config.yaml
head_dim: 64
vocab_size: 44361
norm: "layernorm"
norm_place: "pre"
rope_fraction: 0.25
bias: "all"
init_std_down: 0.0
optimizer: "muon_variant"
beta1: 0.9
grad_clip: 1.0
schedule: "wsd"
seq_len: 512
train_tokens: 839100000
MLP neurons of a small language model. Each row is named by its layer, matrix (down: output weights) and neuron, and shows model dimensions 48-239. Each number is 500 + 40 x the weight over its row's rms, rounded and kept within 0 to 999. Numbers have three digits each.
A block is one neuron, or neurons of one layer that tend to fire together. After each block is what it responds to, as a language model described it from the Wikipedia text at the highest values.

L2.down2847:493477502491488515482498473443488524460446482547494438473607543495439459440508482582506529466510473565491471536502516494543495554496453494484460452573530534452583538489518505485426451473422476550498457545508519506507474474421517519466453460521520509436488492571479485517479517535507510424481536479529515540473499463501475509472557532567503462497488576513483487547528523510534572503540415462459451504512430449499485543481494503452555517436522473412499555498495455505512488454496461557456434471548508471501548500564514511461562500564488539433479563444563468478480535467436467462
Responds to: Nouns and word pieces for family relations, noble titles and political office in biographical or historical text, such as great(-uncle), Earl, Spouse, heirs, accession and appointments.

L2.down68:514427529602480537516461403432567518477561502534464488479536468474545471486463471448502547623551460437469532513501511496503529509454513443398502495544455506445514577491518508518472442517431492459396526518519472518506534555456494518487494465557464511445520459501558558513463432507442513548444574466458473500460424453512541507466526519493494467537540593504481483518433480480549523494492464508471487465436533431461581477459527487430579417536545450442523460459499424501513482509527564588460520491457590523536560504631409517422525503507512510446497499503446524475477458477478486576
Responds to: Mainly "or" joining alternatives (real or perceived, good or evil), plus hedging adverbs mid-sentence such as often, typically, usually, necessarily.

L6.down302:501531517504551551511502524505498506514488528476509521497498509459533505467435497525469471459541495524456486473520449560533469495519517526410444454476493534542563563532510526536469564482487454517515466512495504497508488477488474515460544593451590586506503559545493518378500464535458512512560475484553473541488592534524589550464549539525487515444477475497516559546471468475555532448491469484512486494471496439527521523530462503497536560472504460522528490487484525493463501484429447537553507507496500542503514477496494443551456449530431471504437481542495568473427501495552479563
L6.down572:449545491573471449444535539487469485483459455493490448502455555520413480465470453484550469523491460488501450582454514503430509545461480549528517502514506495483484477419566511549498589522547447467525547500498566437450517538564448507511485538517485495503449570514476482540548524553407546557518481461474481441433526523467452487481462479568528540564414523532543514508549477489564446528479490506462456524454489501503436553484523468520512464443473426493498494529561476495452450408487464499566474534496513488514574447563541518449456526554548490461542477518493522485479544469483533561
L6.down730:536535524506432487499525520533458504537461400512567528457507510520531491510535506463503415525481494497455554528471461458478511502450522488475461512514503567526504495542435606553414454558587518524504480544517489505532521518539517495505497477503492525580524491528532487455482462555473513551486486541506510530437458447495553503496496443436563495578549458519491499497426447486535485532501462485499519466541527471434509501464433505529556494488514493474474535567508458537505511484505525561501453493534514521463497537463502495542501485544463427435502456485477497496574498487513385485
L6.down732:532481458447499450479499499465484493460491463584474529484489550448490520527501523527530574444452491517514480483526548436527481444469567573512463558486546493501554493511474563541573517472492472504531507505450530528471481481519581430573510427524515531510458592492520554483574386511494509472555424435419456489508445437462469503521487486488518565491476544485508475439483519466520497403474428458485473476524467594456546601421484532460478478481489522472554507533395419594537431490527472562441428552471478469457480501529505528507496523486507526505481585523480556489452497473450491539
L6.down926:466520471477486494501574549488488477464506551571457459515533524466464480467456449474550474496463452475469490464482521476452485558465489498494497541521543569531574526561487469507442518486521456450494460474512538461466500542472485524500471513492470570496468513518450578550497548561521557419546497573444481531452507440525478490525478549482512397552465482472477489578447434469543521466527491506478542499566541428457479581493526445537507530460552577497511516564512497541616416445463459466506509542512445447490497456507409514467452455509532492561529533595460434466481574522457494546
L6.down1518:478573518507513494453592499508568481510479533516526491551424455555528424477423454545527582535497471465459532434479505509520476462529427485542469430533547423451568569577417374566574525515444576525441492539482442438497512547501472489487463550536511536472498494512543514542479518470542486517494487596499504494493556443483521552442509493609464463434457577533433490542491481529526562504461522577558552561516511494498509547407500472505451495452442591455461486508544483533585466522502480502498469497489478507495498488463564436491478492470482413456489503505502495489514495475426472500
L6.down2732:516510489515509506469465470462541534517490437503532521516485483508529478507455475399508532480506523520570442539539482493561472535493512507501500468556598543532540472472477465554464497514509527516425578411486463507451488403523504532577568510540445579518556526500462496526562500508514563507531513490585422499541530478489473554549492524495528520526519475514465463558478501482467433556532473483535433564516541483450463559506469509453511455449500514454449499451516458481548538479536416502525484504501521479525517529542488508476421463483491568557534523494518496497408483508418478477
L6.down2855:510526440526512463453502493425513506477460450484433468478517443516482504459584460604530516495521481501581512441415463428454523444546545488469546493518567562444462572528479514515500533530590441418522575484476519512485460467488473477470550428543503487489515559480461508484519482477506438480473500526510518467461467475508547469566519524548504552503450472493480478545526465479489456464538486438495516401523545469507473465516507482469481530488469514443460507423492475540471481527545511528436516552511565499474516551512502442490531518512473516530500476448482523543488529486593494513
Responds to: Function words continuing a clause, mostly after a comma, such as often, or, sometimes, and also to, of and final-list and.

L5.down116:478453492506572478434509525515523495506501544483459460462475535474587434428489509436449468478519439542536476401497442450474477481482529488548469508529557523526557544544555552499450502502477552532506460479503520462550482577525511547488487466517555413439477475562477434619505501593451537465459465562489476498528535468532518473416510442486493474475506466525493472494503535516577479511536490442528469488541554522515533514500489507508468561480518556495502441496475490554468477494415496531474474502495561500442515503585535446467481510537545512485531497426470490523513505484517528500
L5.down391:423463510510460426592484524430528456490499457559479453478485452537496481503530435491539500380524541557507476535488473429535538531527541490567515496504475518469494428505471380513498464538522520529542533486467556500545495468529445501553491423384510488493479511413457505484454521516517449485450548454530455532516443514528470560476490475487549545489559491501529468592497434453575463469475449527477554560616478442550509480475468550434419487548506501508480518531502480478519587482511525518486506575461558469453548514435483526504529548474519507477463527484481443469538464567401432487
L5.down448:569458510494454547492470510486457464530495504440529538482498514486497465492487551501493447449542386453524473424540473521510512551522476425446536504487532513563501484514473519531543481514513532542534463483519443541438562536496521499503489535498553496511444498513561426482477485467465534468494459509519468468496567536486538529491451584544478499485485484482439537507510453502475508506559522522472479543482538566444479437448584448498525583510448452505488586465461422464468520467492486552581463506526554491517475506542496458554516475480422529507500402489541558509477566479490472471
L5.down759:538458510486548542521521514533467512554481527532520498524566526501464558571503488477455514467489528492458539520560496471430485523461397482459508507509497399470488483515491493502497512519509495512508543485452475505471477520517465487457543514511472493486513526445538466481500499562501464498465453553560547541482451576497403503419537518519500431492528470454500498450404545502451533490531531480459528497496482515468559550549527531482487399541508437488521524518521526517487570507494517543501481519451540463534440480455518467451488547517489545531543482406467520479479579495482534534
L5.down1476:552581500489467524486488487593393558421482556495520423461450536549504489470483458508424534510556483580494435486498506510468567488460504485504491482490527564487457558538452472502485535491512596431508459500550478439515494552524546595461493485488537496435495493447517485539516463535454562500529525506468532521484524500502500421449488495512504499518466474513575497459527521534515506431446477400501486576440473447555486488561544509514488551513518535468523532458524470513499517540524496517513554524453442572393504484487569505488496446464537502379437566559482526527446491538586531496
L5.down1483:473458432542518501500528449409551492509539532508535492528511527470512520421481563536480569487450463557468501465543542457536420449511517511507504530490454531524458504482477540500520431507443524569482517450523456531465555516567524507535549445529652467578415514514490468529494472413561593500440512470509408538551552506551500494464520430414497468482515480517436489462493494456524492504534525507399421458492539549542506501454511494423506544529487466491508397553436534508490415572500533478511480470555468451427496530455501437486489451487487489457513496554568454557467504487486570419
L5.down1914:557495459529494441443494440529493534487527510525504538439515396518522477524563548492493509481473465459522536464483448501462476460511510483489447492540522541458589481475473501488522526456504521510512474439451527463460502510500519464471545451521481542509484470538544529546561512561484481498541553511450541508500570496500474578446511433488480514470487421511542505448557455464557557545468450447465588534430558461469532434522413531444579570492519493484521512514538532460530576557498451533486455480499486511436576460523525431497564503435477463462522513482453458534440550478473519534
L5.down2179:489478471553527499519427502492556536454481523539444423518512598507521502474473504542502456482535521510525514447495487479484505508473504486549450446555520516489435553458491564496553551552453545475572514509548571547480468484474503500436475440505537441543455529537470433507481563421490601479517449505525507541528534502486510471431497485445401497461496533512501513580514466506623477510465483478489442576478484497534496500529475493487535550541588527501527530474481487515544540506481520506476499493511527517421491506503477507460514519469491459476400502571540502525531477469486539547
Responds to: Verbs and nouns about creating or running an organization in biographies and histories, such as founded, launch, set up, establish, company, firm.

L2.down1623:508552565531507552505511515527489463476529486478493528445488511567452552537521489487484513597498380553546450517517538572526565589533498527478462541549491445483543548458518518534471449511471547495560543458573514519575501571532517479551530430485522492506522475427569465524523473458499496433559484547495468458434526475522516475511511531482481488455564507424482473518491512490489457404435552457472455578550496562537499565483452445549502516433439527455514513469508446486516497500491427519538459429446493511443492540554514470476500449444438481547507482541532547490551526510520520451
Responds to: Words that introduce a name, such as called, known as, named, renamed, referred to as, plus first pieces of proper names (Abd-, Á-, United in team names).

L6.down492:571511470528498426459411517494551468483509540500536561560472559481438512472547453576437461498444478511532524505539428497485507492491527500481533526533481503563497494478509504505504523610552508405488487523598543480454585486464487442506459478469493462466494508506438520552480472571532486478491463445519481537512532493536465421484604500474436474530498473473525532554532476457449523480466541590446464447575522521481484517513434459492469501520460502488547550500519487512477524522599498482541486469517540429486536409532519533530484431561475473449469499486547533523458497475509506468
L6.down710:524522545438515454553428427508508484523479478525520513417489467418510507472534472557483572503453439462561486452436461435544503552535542546426525534485448501512536543447515546527486411494493475468478472534480397448573496480417531438473511526468537454530511468499464495520511490533508586488502496556475491423518477487511483418558543527536506467480453499550527479486547495495488488464517542469543463526558529471528577448499519476569474480482549490499470562457493516541474496560527507484503453422464549482459472519466521546499456543463472511507536451495486548532552504467556549525
L6.down1207:564452504511430431501498494537477469463492491601452468505486431554434494581478428486500489508524483501504542461535484507464504545477491497466474497466462506508459483536510536505543500523498492504521550494458538467497491485455463440531501524505499481458465457471459473502570502428476529490446507436450542523504491433501486476515481473481501440567538485448494471516505548536477468503498484475553579467527581612556498539523496520454522551442538457515567495464471486508595419527491543504531526481555575475438405447493547534497509555485437484435561540430426592512475507444464410542
L6.down1496:523501525518400426551439539496517527514512555489460507461588538414524517420473450538426482488537464476441464438544495460487473449447527539491451520430474540564477477489527489420455497518532502494409499478548504531504515505533473551469511470476556523554471448592497409501501515467516475487511521573491493496461566510469523468486516514515470504455566523467442537481477455521521515509522496539554398521524573359518525522523518448505447488446537479518585493459476453442495513417475426470494548463564517579479562509491554492524526393575427543498475526448531551492451429579457459483
L6.down1784:416436516492524507531508530493478547558564518490505498504472428473520394493422511486554474522458477572421409497576519500475434485498449506484523478420525543458499423514504470588468515527520537494512512455492576465434553495471511478510508492538474559510486399576479476507532512488508528523484513445511482460401549472511475521483500506475499525445523449538510500531454553488476505514502440526449430512517518507512563482553514539493519522466477482483514506481465541510532499531423514529592457531511564463446465476460511464556488490499521477496447532521458494597578538471461484531
L6.down2066:423465448511530537546547422492518466477485590476496509456436474578473472449495501519554489523560458526531450567525456527441470557506528448509485454473525510506507512566517515486478493446513544453507546469522490492545606560485484492510519475497512505485529478457403501508535506494547520538459512453540478493442441476495561505533494468535466424540470556463526488586490451516582506534483518534514591479552453509493439526495477540492524493473531517437523555480559500582580478525585518531455445432454565477491443518453457542466430537508513586492586496536534531488438467547514512574
L6.down2275:503416517508524458482484518527529513405467523431493488486410542475500477597555458466515420545512489477503489519490389523480457527526497583515497535450485600584525444544521508541476488499521516501443513519563450476518511504477552529460473432498568503481432475569471472447595483447527528557495526452481464483570508533470487492532543508534506458527469451483505506510539561496497493433438560522464436447531484425493477517524531521509476526466557525518530507522536512469536552504525518495515467489468563435473400532514482413508463552471516492446475458502475515551492490445468437559
L6.down2780:531442472439471569552472607500471468547577496489529457505442502461456430483547463492484455504552489507498507462558515489535439519504482521450491554502518515565454548525517484571489533541515496425483484467490508547526548516510465529507497549605525431500421483549517441528584466514553543554424531459461600414537519466488505539530542450483493541455518565502502511446495465480493498453470458444501545431537527486521489555478540495493530459478583506491453509512494527462508530531443496527552528503565551539467474541513517509483488512495464522456532487510447448531468533472512454485
Responds to: Words or commas right before a new proper name is given, such as known as, called, titled, renamed to, or appositive commas.

L6.down226:559461488552497532496492454449511457470515472533533429523432498616443491520448411610472540510580568543496446501470515600557470492427478440491453497489480554571485535473520422487434478480528482498467458486548478420466479552556497462477513491469536497414532548549477486456484470621469503509535531513485533506492519529471530479444456500496545546448511490473503421466444517482482475529464434512468577532394443497485512501518460500463523468584501525513446470532599475506566555520476486506443521497510489534476515521566484519503497502541576583455421484438511517450447432508560483441
L6.down403:502512523519462478471511509507526537465518392542471448512445622488552497457395574506490481511512532475545505491504450507454436425487483477527542470501468547522445540475482506574487422451495410512510551550495503524519513445507530513483497460447430539555472533454537523516517497507475466438492535534520583512418439501499552504536460504548486480478584592470504416510461518490515579494474489484528558465561515514449479535466512494455459497468510526477487489529491480521484463522524488478509529560483462470493505532506524558507531501596503521460512513512568497470495466452502472453
L6.down424:475466470481454482446523473492553469577491516439522478554558558480443543490500504495475424490470504588546501506531506450507435438538495529460524510513441468533566537469464466535435520529562516529439501556514531494462504518473432464535496560485564497493459503539499468491439526488565520488516566373555579510429502481554577487495525542441495482476475488505520431503564465512521572418560485515423504473566518540485490582477503460477441489503430523469511508508566505437479510500438435444507545476495456470467483506524479513407518497522481431500530505519556519483494485554531538466
L6.down936:509471492519544570477509436492491485523548512496521471466568554495535445519485422595508425501529476462510493515476550537500554446539581525459445436562445509466514467554533531552512456478506457538510458463504520454494551536486421407472472462433565506509511492519487450568544508520474617476543545463518540513477518569512498521465570489515558486571428458469470473436512503535529503485496524500425511480488527471537482527460575515511519446449561509527523506458438512572579472532467470581511443574470524515479427446565548553504515517518486458472473497497522485516505502471509462504
L6.down1366:585479469558511450503533474452466480440468474459564441565527533622478518454527481554521508447517497414401481428456534506514494585513528503505484491519485458521574464459518459453464478564540485467462481477464536538585486486506454487460481464478511503540450500509458524473434529533537502475484504520572429429463453515458424428418558469497527515499481483524546493470501554524517536485516570479537499511539437516531438503576496510523477484521523419531492465464490431439471520460477468521514486401420455584499451592600463501556517456430507499479540524480512413522534507479502563527
L6.down1777:529446481536483463500545482491514448546524479586494497498529462514474465500543453546498499510467476479558460563539484516551533502593490506560491470509478497542492507494483469490486490512475516515506498528511455521497526541566519512575409463455583473417467428488444491526475491479438439533590528477505492490473484472512546495461492447443543504520491458538528486497455502464427465452561481542403442511525568515459511488518531531416456567463583465464501513439527562539459464524486522511490542521521504461436452499523513527502458434502451514515563479553443524523490492552470502506
L6.down2276:544408508553469510563564534512537452503594526485467490514479504519539482463475447454539551486459565496455481518538518515430431431511450527515508498481510584511510462523481483444470439501468482615532429493482499473509499545425504479541514549497502549549533491515525517514526459459506508540498477477498564523407547461417559378501474528505434553518503482467469522533486617442465494500483483514453546500499493491455460498561496444508498495518576508519484473472528484514529541486474531442537585523492526438553474541454500523541532523469482447489493481517492559534516501582526523502
L6.down2861:509473523425531451522521498522483550440463538479484499487465457501546475450472502479486537448556519530512441444424534470428541549527492526527524525518510445523490437499516490515455502475509505502498527567496472490495506520507484555525520512554549480477471519563566487592492512523443481484570520479516530431451586544494556498622484529496528528486477521483458574494464565507568514456470448545504523453483470476562402546524481475504579522531522529418437469560448465511512571436524492469512523407446559533505486463469510403449533511464527477515487556471538531478503461496482579500
Responds to: Tokens in biographical text that start a family relation, title or honour, such as "paternal great-", "(sister)", "knighted", "second Lord", "Duke".

L5.down177:509510489495441553459505497464476503451534511464512542507531490454477449524478520487542448548527467463437503479468462510508532504459544572531448408484476501513419537544500523444487511575464440504469478512472497520520489484536431495463471457533501505489376500469515449468480527518428498520487461520602525532565496504514517545564510516505452507517485527439523530472459445515491552516543532499527591455436466414395510485481504485431508482445480505536465501499507470486501464410465561502469474564574526562470461549496537514492462490425479562506484485530487512520482517443440507488
L5.down581:486534498433542361530477532574444484510495427500526502479480546500518561559425515468463499536544529421458441470439523576489505443539528447488517524528576569502482523569532467530501495482540522479477530497538477550557515448440495538540509480478495558502453519486526503468450546508458525453516536573561507475473500589425541518487490417483516450519528506565466494561502534525534477514523484521511534529538458591422504542427498539537484541550467517436430479568542439470587525537487478465553484509560523473491468573411547503512473533508462464477473526498447555450476533464493579502
L5.down708:546515569531449421424464495532504522434492515561457400515446535522500498493488518480525535607518498490443465480476512514489509501454540517531485499504540453509511443549504497565526459529485526526513517472456534525602527542548465554513471525477471466489474501478541517457533535544470513526512481559467435480472502552458502511556446469522508435455487509428541510490525467492438599503522534505507486451497511459491516521509527461529597444476521464472525488528499455548584500545500572535461467522572481491471492559454530530515525528501526471502455393523453511446497523511481520498
L5.down1079:529529495423505558466512547487519518444555408488495527521491628522466449533512439508494582539557489489582549502500503526522438511500556572540538512560503545503512531488487488541478469504519471548588467495496501481524526486426508373455530538483515560492452474532502483523563534549462466480445546511427442479522535510494546466508525418466527429443511552517513502470535476495435518490474547472437496451521527424476476488525509525537485510431519513500473498535491476463552460506471540506439459464523508529450481438466433484498484506497493536491475494546497439472479407596532492505
L5.down1371:481525497553439449547566500526473508531508454507472505546516517463477509454523437451491451495520554527495500507514504478459516523472523483468489458540537518488541453594505470534455533522447473519538535522482491493462480502495494495475483494497473594462516555468481507510508518513522519463539527515547551483503430516519564517473506456471532396510557461531505490617505504495514484463495480484494495479553422524479495503441440543517555463461463525511466470482524447474506526506566455563488527487516446536494485442522525476516478450532462503431491420474554521444478546503507461472
L5.down1981:548486493499570385479503571527493499512539407515510502449559522495510537498542511438526507613488549557523551506451467509431473407463566522460462483449472518466560493454448500517486484566502463452521558543470516554540541466564494491505503487525463530454467448489487506446501483546550512552487483546508466490481458471531487483467562413446508425479512473571514612507491427487535454517484468504529393563574487471450479541499453536551565507488473610486414557495509483529492462468466483437533440497531479528503438546516550494481551509470503487471452489512536477375537477518470483454
L5.down2213:440473424519497522547487504507484532435558514481569434515498505475567516473468498542541471464493534498500524501492504546468478500501497458455626468576449503433556471479458547508510496490512535508527527473492527567466470496489481452445527475554462537499507421532452523489442460483501577501441535501547458513485501471502564424496559466450501490523436522557518521472436452495603491456524488480471459539454516448421507495442487557433482542521465454519490480530461485589476483453533520504461451521510559633446448571515518473527481521418469516485539439509482468607497487462507516492
L5.down2909:457479500550455498456522505520505523525492456546503429448503461559521483477481554510457483508488468503491463503452505486464522591519486455454463449489473572531431527577539434492518475538549530517537456505524552513530506432463549517491571545472510509450441548481457461489528519507508509538434530536470424501476480447507492463437454476497450452537529479551445555544487485438507482563479543448482481537500502591486538545517425474548473496519445544501540464436576502464549495500446572520559537462441470498442515467536540381585611517490495486447461522515450480499474500533491497507
Responds to: The word to or a modal (would, can, may, not) right before a bare verb, often purpose clauses: formed to oversee, would complete.

L6.down1062:493482472449537449491525398500454488519473509579498460525507515564530467481476438465442495491508501424497551462470503473526501415465531480510561432517527491496535519548518467474482517588496500494464547468495505511486434528535530515477532494541529549557571531510535554528455508535565537545488583521496512507486411477497535604531498527592421432474484525460477566518465500562540434500541480551518561483450375512494473529486533485465508544545523526530415537486554526469451428484520499523511473534516467485463458473518494534555518492539495549466511516448515491509516480481533493544
L6.down2182:493522501463526526480501478580573415471531541494542534478583527449603509492535508493589506557468479487469530470467483439508444468435474563461522555539554466413433463471451528445550522457502470500478501511467464434474453472510516451471518515505500521513489497444436510446419451577476557468494595434610577408475493531492508472533415561443478472447509552505493470582433574536515494553466478574486487424495464459525526548541538500456481534492451428512436493504516530517502488548445498412508414512553467453564442528509512591470457531446510492545393537486485519502623461524458498480
L6.down2466:581517450507531532505494507553467456521471495443494500577429502462507531525465530484484424419557569510490432521549427529413495500516511589551469541494527518522482478529498549571502472483474501511488565509555421455562579520496525482518512523491462502462526441515512505484441480578526513446480564465463434432511490551500527593461429481491396564560522526478426519448516569557564501512532446530507512438495492526459473551575487527544498484511461527486525514453515450542485506554479510485472495547511464490524592499471551539432481496519504472522549445508524518521510458520570474440
L6.down2474:511543498488442494421515492530573533463551475482519498513514565540551461451491458524547441500417514507470532485470600542502472465485527500536563489500512490468531412472540502501480503441440535445552579535446441552519493519479476491563516516499559464476481482494618507540545529543517459519483583463527511442400532587469461543510466560473489489473510512550518469398545543469499586514444455477522467516554587499462455499496444504449470459464537492486509566527500519490437475472485511509413477613523467478477476468453468544450557454481499562524596470541461481505477458483470512463
L6.down2553:518500473512507558487461504523432514474580429540484422520476520447485542553574511478483508519542486562475490492503546515561458446492507517458524484516529487557479495447445497449516464491484521472541497508444493441480511478465506535487546514551516484549448502488512472481512531557473408526552495475511472418487470461489489564450500551479496556455463543497458504403478465535463462492480452480505546495476470548426510493509481544469415495530522520491514560537498506441509462489500534446492463492474448498589520521541515475545522492441529519506490511482510454478595407537494524508
L6.down2561:536484453517529523538390543585499538500504490508507508460465497459488530570530518477525479518525545513428515515475521524514447501425581487517548571498569526504509454459495487504459466501501561401494506474466456519509519494514522467538537499505505443583540469573533458485520480503438513515533487509483501507438435485424520533410551448486545478493485544447516522491498526467472546485515485425541479449459499419480499468414482531485451424545588452565537455541487516448516469483511409495489505515519500383531509512539516539478472568457513523547530451413526529477471474508486458554
L6.down2846:514506530433467518462433507553420431515485549455520450464488496545485485499495514538509563474501511511478543520415465506437530475451549524481549506527548455462480497497487541448492489471553452498423525443489547493445487510495563520557500515496524550495526528479489500489509538475523524492463529407443503558530515539475489427517476491515476466555459417538544554527521492593497478521548479526501512526588501497447508475515525521479542563523534486479527459515460523463492497472533426459422553573428457501444429472524500550488511525600455460452525541516487503565478482464581544550
L6.down2901:476509512554509484564513546552473543467546567495544572480481586473525483447434466490561579560507550479471544559488485510528563527442540507519487495565474561505458498449525533504521489459462456503524508484548511456533495439499507566498507553511490570479440424567464477574413532535469528502520541481551526459468395599476574584479430517475447500507483526485494530465429509526457493485520479490598495458549495527540528517508543523601530539470461507485500495487529543528498431450490486485556478479503503517527522433482500454498592534470533497529504434523486481494417494531568401501
Responds to: Unit or measure tokens right after a number, such as in, mm, ft, km, g, %, per cent, plus a few other number-following words like "subjects" or "a" in "five times a day".

L2.down894:498445562462487467548547503526579513520421477463482503582479489514504514445498420473418512452482487496509483498503471487555456475539548418491514572519428582551539486513509523543495505605608455463503522459498559476491509422503504467512549453464540549463491527565493451515513445512502525495456550521510473534419499511513504514484453498535470572518540595404512533503517521464502520485479542462457467493593484529500504495502529515493459523539462441581545487483491543471496590479493569506598541547467486501494500494463526530488420503569489520483512515531496544461536391521505538535
Responds to: Mostly unit words after a number or bracket (km, mm, mile, feet), some first word-pieces (Ph, diph, ri), and nouns after "the", like first, same, score.